MLP neurons of a small language model. Each row is named by its layer, matrix (up: input weights; down: output weights) and neuron, and shows model dimensions 240-335. Each number is 500 + 40 x the weight over its row's rms, rounded and kept within 0 to 999. Numbers have three digits each.
After each neuron's rows, "fires on" lists the tokens most often at its 100 highest values on Wikipedia text that the model never trained on; "fires before" lists the tokens most often just after its 100 highest values on Wikipedia text that the model never trained on. A number after a token or word is its count.

L8.up3814:541575483500520485469483497528517510483501566493465497458462536508549535501488518458477478516534515500509546456511458500419468544518499498508435520523492384492430477505458549508529424533547502564490453411381490592460513510522525463580515467532489456531577535543510560479540517529406526542
L8.down3814:488438550495481488468541527525541501462505456513477589528497495442436462522535473481487458475548455526548508509443491498586478501543469536525579421510482526476446483483493459482520471470489490466572453451516511519504507505525496539519456451553511481527522507435471510456447507422460537499
fires on: "=" 34, "v" 11, "day" 6, "| " 4, "time" 4
fires before: "\n\n" 34, ", " 22, ". " 15

L8.up1733:540505482547488470482417506506442495487525448429465498490421491542474472519577486452496492495535569517405510444482506542502521424563489549519524540414520522486559450558564561508436561456501538487456553524441479523447497436610477517505504456509516484508502573484497522509400532459519518438
L8.down1733:482544465441523546505503552540517468446442546460533503515536532549473497447517476497559500487513525502482551521515601478408446507516461434479474390553462547451545505510453425468572537447404565464528500504499437542422438497504549467499486496529506446530504487386535517452579545497515521476
fires on: "'" 57, "(" 5
fires before: "s " 50, ". " 6, ", " 5

L8.up1125:482538496483539460499478491330457489515541526451560531485481544531487516525523540512382444525522552512540510500416544485513475463504457494435576529499487411459468435514560482520533514473482568474499478470481604503487427594532536488467491543435435498574540511489472508519457498518508498423
L8.down1125:500527489530483494504401516495508490461498597458529527449426465478434463534422556478479524474559509479454559543478422577463517408512484521529532516452479506526491470478507517521553480413548465442490531491449512549492536477459450466497508578558472485475489506556456510532555520507438547491
fires on: ")" 31, "." 30, "\"" 13, "===" 9
fires before: "\n" 45, "\n\n" 38

L8.up2671:474512445447543470441450455525527474522493519537553486541540448479506414448461572441516455558581500441437517461512521461520476476563514461458508523487504470499559425487535524520462541522505550538491405536515502535567530482498463523522558434550451461494490522536509421519510495540550451468
L8.down2671:485578511570508451541475484584440511437535498433473497439494476502485565530461526502475494481475514463480517505466485468507461536423494509545467459524484606459490492501489498537539522485495477554478550554473530444468415547558535471531413482495471480488456543536460461509496475447404532490
fires on: "." 47, ")." 5
fires before: "\n\n" 51, ", " 7, ". " 6, "\n" 5

L8.up2806:491446510536493461583556502482441522517476499494551500480468467475483455508525537505458475500552529533474512475522530566591447483509554546563578481504515473523533553523551520503518469535455437547489507470503499435587451510494540508471455487471500486477486476468433414499521506441506569498
L8.down2806:438503518461416560529500462514494445520560565481499444497501534530455545521526503483510527430426486473393484532517494427454514470490469516500476465469484461430516494489449479473550480590508559490461492486486495512493569478503452515535440560522469392449498497490534508522495519570503498510
fires on: ". " 32, "| " 15, " " 10, ": " 6, "2 " 4
fires before: "| " 60, ". " 6, ", " 4

L8.up953:457497511484533538564569550463505474601511486507508496492497531546499519483452488512521455485544518483539527513498502496470494520522524461496515533441457422487443421494518554474466531491597497471514499530499481562455443564492422518456433544490497510499458499492582564452463503523450588476
L8.down953:464498486535435515475441492554429480501459466489456442550500490433500481440512499488523483521477496509512492527527517470515477452550512560450490500530454589491457527526461506456450555494544542564437450509479490495510502505431575527513544412495518513534524530558539532451500458478485518521
fires on: "|" 40, "–" 6, ";" 4, "8" 4, "No" 4
fires before: "\n" 41, "', " 14, " " 6, ". " 4, "\n\n" 4

L8.up77:476538534576501473531475424572488494424517481525514532438497424504401424490455479521513478442509531522577501492524518482528491479512440458532470513486472471404508511493522527490474508448477497463511528467520512449559493506509458450575499522465462508471423478455542506410474455468477512491
L8.down77:528475609416524553521505445451496527521449488564524563436506545527503579465534436432521435550496479534454524445477458473487473490558564500470533540574469500492497445548451486565536454462499478492457485469505468519485465507505450470478515540595517461480497507513522537526507502494438484533
fires on: "'" 29, "\n" 16, "club " 5, "’" 4
fires before: "s " 33, "- " 17, ", " 6

L8.up3162:512521545527531451454466493522455534498525470533555513538507546496524491463430463517502472540500542546497557438524527475451445568491573452499464455526506505487517486490555526516514553528505422513486508497492533459503521479506542460531512413520552554529483548552520518567421527545552488472
L8.down3162:485489468507443519531447439491504448542607495581475451529493460495436499552544556460502555467478433494420456482469474506481514497557502520530480527392522389466468467476490463533458480482454518514500517514442435569528479522526474545428525526512431552571532465477488488455528496480452480398
fires on: "2" 19, "4" 18, "6" 14, "5" 9, "3" 5, "C" 5
fires before: ", " 44, "." 10, ". " 8

L8.up179:509500547472554462485488439486503507493464512457509469507517529465581541469512517432490418524501534505515520467465518504586468523505469512559559466462565461517465497475480443451502522514537555409512471499438484477489418434502538516517533551544601517498438476423520440441488587504520597460
L8.down179:472514480513476483565483495476429518487435504529442421501552517490478474476482528558537499569464537514469547531503488530561535466527518545489481539500470527525427445495520485486548416468521466483535541572547496487526535519580445493471458570437461467491476512527507459552438493510548612474
fires on: ", " 73, "of " 6
fires before: ", " 16, "201" 14, "199" 13, "200" 13, "198" 7, "202" 5

L8.up1199:501431462455547477423534429588495426573452517498462527399491497496446501525550523539507534575525528458520531570497482468467587503528476518475522495486458470561459497520455491543536468489476568524459562475594437521516400543528467448488405466480511528468455466465450422511503493447539510496
L8.down1199:550486471459476528466478579528455519522461435477522453477447492498532455555530494493496506425540470554473483533540497572461472558536460506531441487524520513481557529487440455543550508519427499472469537462523504491499507479531427503507511503535454458466465496527539437519541500460514525480
fires on: "'" 65, "ut" 5, "to " 4
fires before: "s " 53, "t " 7

L8.up3118:508497502504535461434524523601496476451475535515518472526477518546565496469505510455523496494518508479484453456449532433511507464487483512471484513516535498527494465475588517526457533466543503551517540529529487523470503495510519524502526538457407538534472487472517483441546532484489483517
L8.down3118:495528499539499494569499450533484465478528524453501489484519569472502488488525493457488488407465392464442480522449496551456483413548488454479492503476508441484489472478419489586469512514511492518433538448506503526455493483438480471527550402531534471505457542520493569443511532496493602480
fires on: "." 82, "'" 5, "\"." 4
fires before: "\n\n" 85

L8.up3998:462518447539522443540554579488493499464511505437515458485507446445467577466493526483466526512509471570444532479480513506422526514513475483475471541493505548544503537475516498463435520481549538568425452484571496476526475445543524429481541523507433525569494487475588506476533513425541537543
L8.down3998:504501505455477536449460495499485480476477488477478556488502532437462504507473536578543515527437495515483504538456458470576476546487551511482574504516460435525490502492471569426459514495489580494597513542508550523500416577527489472476472460560511550511508449493456453481599447450421485530
fires on: "==" 31, "." 14, "of " 9, "S" 7, "===" 4
fires before: "\n" 26, "S" 10, "\n\n" 8, "==" 7, ". " 5

L8.up300:485528482481550506533478523472440477517552496567490500484464476498431411481475539466564460499440444454462484460532497470453540446486557490391484571514518481441512482449492478509468553463535560595566488524507510525556518512534418542523515473468488455538478540446506485488544521524544477475
L8.down300:426487500522479498521531506503574372429465476432416516516470514522529500516559461552476577492528478504530448491455479545501495473527451479570517454478440436484440446503502527440492474532444466466488466511569467508530537414581456470466459527451489506482493403540514500519479504503475462585
fires on: "\n" 51, "." 9, "ras" 5, ")." 4
fires before: "- " 34, "\n\n" 17, ", " 7, "| " 7

L8.up81:478547579470411474475468550471495503524462520441487450509497564515460490494566558435490535443485547522553510503518526509522467517521582595539503526493485479486557532427512550430489513510552477497461472433517499496400573560482485572561514525472549458465477459509441465448510495469504467521
L8.down81:546461473502522503565527485464526468406507460575512471461516523550569504480536442460441544468500449489473537452488472449537500505566480468469590543496532420494511516517524484510500433403507510595544556503469496510583562506446470549554501480541479465512544430451562539546485483495468553434
fires on: ", " 55, "202" 16, "| " 4
fires before: "200" 20, "201" 13, ", " 10, "199" 8, "2" 5, "198" 5

L8.up480:486506474428482515455513524491541472441575524522531519459487562536489502517526494492471563534482494442462539462462502477469469478519459534550493466526542482481487417542474518483525482471482497542503489497490507459525513514509479458544500476507479521532509507502556426443492498517515476529
L8.down480:435512553494437499411445429528539497471457496552585490539513467462447415498458562444461422512516453522528455495491519509427436504496589534449429494480570441575454510542503520484465520551492482496494571460544461458492444584559564469555559511520528504455525500492472471544496495505398513579
fires on: "'" 53, "’" 7, "\"" 7, "===" 5, ":" 4, "a" 4
fires before: "s " 50, "\n" 11, "\n\n" 11

L8.up3143:492529501518545494526530523420436449590506502506513492525516561471561519449460522477493472552536563527462488477516542519501482448532516468417454492492584536533490506464523517499483480488517522526469438550452487447536490494532495460486508537551462584447517516520559513528510541538546487507
L8.down3143:508466493506489544433425508536527550565510457530548514526451508544525478528456459563476509453547521479508472581499465478510499534482452446580488420441496494490556515579516499419438466538467480467479566525459546440465445504472521508440482481490505480451503420543502491481512468499603500512
fires on: ", " 55, "201" 6
fires before: "and " 32, ", " 15, "201" 4

L8.up1534:451474448549595504493516439559532512478461477551465443494507516488591444423534488470507566502467469449499481503502497487550508503497481525521589536574508538479514501502450594509488466583428504505553479428485485494495505461594509552519425457538475482558446509438520475504423441481503503485
L8.down1534:469476477470431396513496475515462535537541468525473549471453504491483542503522468503578482510445531504503488467486499475428499463416472543514454580548531495511530488454429496527516457441559531493494416517504496472559563519485498443465517494472551545475557481454515477504563496523558475524
fires on: "/" 40, "of " 21, "'" 8, ", " 5, "-" 5, "given " 4
fires before: "s" 40, "s " 9, "the " 6, "Walsh" 4

L8.up1194:516521384544539539460504537493479549434497485553533470543459459576469496535508448499433561503529511555418471483539478470472520531485501434468486509441537537485452451489514514507501479493449432538484438459549531553481414504495515456509521523439452499572433451518453467518535463474581491470
L8.down1194:546443446579466460482495533511545468519491508537537522547566514534459422483544508509566489475530531512493486536554470486426560473478409525512442456453531526490497537545428502513486563505519481470486516475498471486524482527509528427444513466445433412480514500438502469494438550504445470585
fires on: "'" 13, "0" 12, "2" 8, "al" 6, "5" 6, "1" 5
fires before: ", " 23, "s " 17, "akrish" 6, "." 5, "s" 4

L8.up3908:466497498522495553542440532506477504495443541499462484511559547507518494481487487483486405501488552485462532538505483441472513480561489431465531543500424472540540509485440511457495530437511505499456505428538444542515535509545487472494462449498485500476439518513495472535449542489518599452
L8.down3908:491425507509468499488474502487513494515484582532437437453445502514538441571528453469466460571468536465488528476486488490469515555608503520503487514469564458490442464458519465533473435505460414475483521450449462499431495481530456513464500526539436473494523418504482521453464537398501541504
fires on: "'" 59, "| " 9, "is" 4
fires before: "s " 57, "| " 7, ", " 6

L8.up3298:560540510457519543526558472543512547501429535454483496538450503462509478517514501505525426615430484477468540531496476510555495510564505511488452555495484490531488507492528483532497458446528525460533548532438495526551443523570520528487551606479499452443480496417534507582460479459510646482
L8.down3298:450505472504481483534522485439402499471508515556479556522392491465475482454506526546430519436501518474567496459512492434578469456474447521516479529516456477519515469469592468562550546526478517417510497443490464423479461574543578544455547466495475487493540498450481482478472481496486451469
fires on: " " 41, ": " 8, "(" 7, "| " 5, "in " 4
fires before: "| " 44, "2" 5, "–" 4

L8.up1833:520516507474533518519428503504506386534498460575505573517544464491436466482518517446480569471505465474496483470477501492557506442489535459480483550463460495411472516574518519483421462450475520489442552506512484538480540550465522482517536519463432513490494479549478523440480473551514439488
L8.down1833:496480549530495438469514532480504490470425505408530516507520563502561500502510500499463486526521527543549499485472544549458509534490527550520501487534599540553442477513451496470490530581495508423564532480616550470468505529519478516449500489545483531463506544497562479443491523499509575505
fires on: "==" 27, "." 17, "is " 9, "===" 7, "\" " 6
fires before: "\n\n" 36, "\n" 16, "the " 6, "a " 4

L8.up1184:562527521449403489533457548463463485480544538475543512503465515558520485487520437456523529497539521490476498529451542472442444474500518512520532564525506487412487450563497534509526484566559535413515381521472457505488429526491496429509483533553476524564488541514507581499442456449500445463
L8.down1184:516487431504530507452569542568503445443463553498494490513460525485477520496563563564524482496483452483541479506518452488541491467550475430422457455483591527536563470445511448516487519468440511480477500504496467484517493506493424494444511415455545512512415474450525534565543568473410562457
fires on: ")" 33, "|" 20, ") " 9, "to " 7, "% " 5, "}" 4
fires before: "\n" 54, "| " 9, "\n\n" 5, "|" 4

L8.up789:561429508471528480487520567525474506565472460463547482443498453531549524475483445479484504571460510550439483527505570481440515496512526404500544503528471505511526466516486461550415552421518486531507472489537537459475524572591469435545513498432431474500512549498499515464479507509516553474
L8.down789:464519425512521480465478428495420477506494512432512487533524530526546496552547502595520484481569534521550399533429504442446509501479506502462516479385551528435508488497509531485511508452491501528473472445476470478467509523432518469516452460539517463489484456452493449468506441496456522514
fires on: "'" 74, "(" 12, "\"" 4
fires before: "s " 71, "s" 11